config.yaml
n_layer: 8
d_model: 832
n_head: 26
n_kv_head: 26
head_dim: 32
d_mlp: 2240
vocab_size: 12462
activation: "swiglu"
norm: "rmsnorm"
norm_place: "pre"
norm_eps: 1e-06
positions: "rope"
rope_base: 5450.0
rope_fraction: 1.0
qk_norm: false
attn_scale: 0.177
bias: "none"
tie_embeddings: false
parallel_block: false
init: "uniform"
init_std_qkv: 0.0165
init_std_o: 0.0
init_std_up: 0.0165
init_std_down: 0.0
optimizer: "muon_variant"
lr: 0.000944
lr_mult_o: 0.814
beta1: 0.9
lr_head: 0.00615
grad_clip: 0.5
warmup_steps: 200
schedule: "wsd"
decay_fraction: 0.779
decay_shape: "sqrt"
final_lr_fraction: 0.1
batch_tokens: 131072
seq_len: 1024
doc_mask: true
train_tokens: 1575000000
steps: 12017
dataset: "wikipedia_en"
MLP neurons of a small language model. Each row is named by its layer, matrix (down: output weights) and neuron, and shows model dimensions 624-751. Each number is 128 + 32 x the weight over its row's rms, rounded and kept within 0 to 255. A neuron's up and down rows have the sign that makes its largest values positive.
Before each neuron's rows, "fires before" lists the tokens most often just after its 100 highest values on Wikipedia text that the model never trained on.

fires before: "-", " ", " the", " and"
L5.down1434 [148 136 142 112 102 141 119 131 185 136 203 126 123  97 153 167  73 159  86 107 159 107  82 181  92 168 159 118 181 111 167  81 109 132 110 173 134  86 164  88 158 106 172 106  96 106 151  98 196 143 150 126 139 112 121 174  71 119 112 137 105 125 135 200 166 123 168 165 101 173 130 156  75 140 130  66 152 132 126 141  99 129 100 121  92 194 151 174 115 121 161 115 119  79 167 109 152 123 151 139 126 104 165 176 127 185 128 138  76 115 122 135 121 176 118 122 147 106 121 125 112 156 142  62 166 199 128 104]

fires before: " ", " –", "|", "-", " /", " |"
L5.down1446 [102 137 113 153 108 109  98  57 120 145 167  86 124 100 118  88 134 139 129 156 155 159 136 177  94 129 109 133 161 111 161  40 194 153 127 145 140 134  92 117  90 190 136 177 140 136 120  93  31 119 141  86 141 110 116 248 154 153 120 149  90 102 149 131  98 149 114 157  65  49 109 105 163 199 158 140 146 105 148 153  89 136 107 109 116 153 131 121 120  71  89 103 144 109 149 138 159 115 111  66 188 113 124 122 102  94  90 113 135 112 129  93  85 117 155 129 139 147 115 133 148 110 157  90  98 129 113 141]

fires before: "20", "19", "18", " "
L5.down1828 [115 160 124 101  90 176 139  99 175 105 147  90 102 182 147 171  37  80 185 151  97 115 153 163  90 194 124 142 108 116 139 141 189 178 133 150 115  96  89  94 128 126 103  97 170 108 120 122 103 152 114 136  85 140  80 183 142 126 126 116 125 196 152  91 113 141 117 174 113  75 180 147 160 157 106 132 171 109  31 165 145  96 133  99 142  78 139 127 154 156 181 118 157 184 110 154 162 139 165 123 143  64 132 115 126 103 146 116  77  98 122  94  36 111 146 178 218 152 114  96 183  85 205 154 111 133 179  88]

fires before: ",", " the", " of", " Gallery"
L5.down713 [157 119 139 134  96 103 157 204 109  90 154 168  77 160  95 128 117 185 115 169 129 151 162 155  96 180 194 140  78 119 116  79 131 184 150 120  96 150 130 125 109 152  86 155 164  44 101  85 173 112 160 134  99 113  98 139 130 135 183  61 113 158  66 145  54 106 139 167 127 143 179 137  92 104 115 115  75 115 113 140 118 121 128 114 123 157 177  69 131 116 114 139 120 198  93 130 112 140 174 133 170  98 139 103  75 119 127 109 151 111 147 120 160 129 113 125 140 149 130 164 134 120 204 135 160  87 157 149]

fires before: " that", " \"", ",", " to", " the"
L5.down756 [186 139 148 103 112 140 137 165 133 103 145 185 157 133 132 113 155 161 195  99 120  92 163 165 143 118 145 113 128 149 120  67 114 148 123 128  86 154 136 150 147  71 132 115  99 101 124 176 154 134 134  58 178 186 132 104 127 166 142 151 139 115  69 239 137 141 163 109 141 127 145 104 114  77 146 118 127 129 157  55  99 181 128 121 169 125 168 156 146 129 108 114 101 124 149 137 131 177 138 157 107 170  89 128 139 143 123 118  78  98 168 103 140 154  83  86 132 158  84  99  94  89 146 104 122 113 118 111]

fires before: "s", " ", "19", "90", "th", "80"
L5.down1612 [106 137 141 117 102 141 154  76 157 199 122 161 175  58 129 148  95 113  88 122 117 104 141 105  84 202  98 108 112  98 145 129 166 107 121 132 153  94  91 130 162 151 107 134 146 108  71 111 154 118 134 103 131 130 112 149  91 123  83 131 111 137 153  68 169  57 143 128 150 158 108 126 131 103 120 111  95 165  85 149 105 129 118 134  98 170 179  36  79 134 178 165 147 121 135 152 139 157 145 144 147 122 180  96 158 102 159 190 172  81 136 147 121 142 147 116 134  78 148 194 179 155  96 180  78 139 155 101]

fires before: " "
L5.down1860 [154 182  70 129  62 159 143 158 131 159 127 170 104  32 116  98  67 151  90 149 127 130 113 120 103 104 171  60 165 114  58 161 123 122 147 137 145 183  93 101  89  86 192 161 168 122 158 111  81 100 121  97 150 119 149 170 147 125  99 121 141 141 100 146 126 116 124 195 117 107 131 138 165 117  68 104 112 118  86 106 167 121 137 120 117 201 125 154 124  75 167 141 100 142 121 142 175 121 152 155 143 137 143 130 134 174 127 114  94 151 103 108 118  78 137 121  70  93  81 144 140 128 130 156 133 116  99  67]

fires before: " ", ",", ".", ".\n\n"
L5.down437 [ 76 124  89 121 116 150 225 164 128 146 145  97 177 185 126 140  57 137 156 103 125 165 146  98 126 163  75 159 145 146 119 139 127 147 129 110  56 104  81 105  98 121 129 133  85  93  97 148 111 122 124 179 109 123  55  57 174 157  86 166 118 187 153 141  90 147 110 138 134 136  63 152 144 149 159 151 107 145  74 127 116 159 110 200 129 146  72  87  75  72 151 117  95 155 117 158 139 117 100 124 102 174 125 126 126 126 145 125 108  88 144 135 175 127 157 155 158 115 155 111 156 166 121 112  80 181 160 108]

fires before: " |", " ", " |\n", ",", "–"
L5.down1780 [171 101  83 115 116  90 202 159  96 162  99 156 131 109 199  74 148 129 104 147 160 129 142 106 118 148 101 114 165 152  99 178 143 172 131 146 146 181 108 193 124  95 130 138 102  87 152  85 142 103 145 128 148 168  93  89 143 133 157 128 158 185 124 106 180 192 116  91 103 123 102 136 139  89  74 105 126 123  93  72 115 140  80 172 138 116 141 147 176 166 155 122 152 118 149 176 201 144 189 122  76  94 100 131 148 108 131  93  87 152 124  97 107  94 154 149 178 191  69 124 150 127  72 111 165 140 119 119]

fires before: " |", ",", ".", "\n\n", ".\n\n", " States"
L5.down1606 [ 82  55 183 161 141  83 119 184 117  98  96  83  99 173 164 121 137 134  99  72 117 104  83 182 150 123 131 116 133 162 161  73  81  92 141 165 135 110  99  75 133 147 144 180 112  94  44 144 153 168 168 122  91 114  78  87 158 119 153 125 136 124 127 108 128 106 108 108 123 106 147 139 146 143 137 142 123 159 136 151 107 159  84 169 114 158  72 122 142 114 120 130 143 123 138 120 117  68 132 211 108 157 126 124  53  70 138 148  69 116  67 145 148 162 116 166 200 125 120 120 175 125 130  87 145 144 138 111]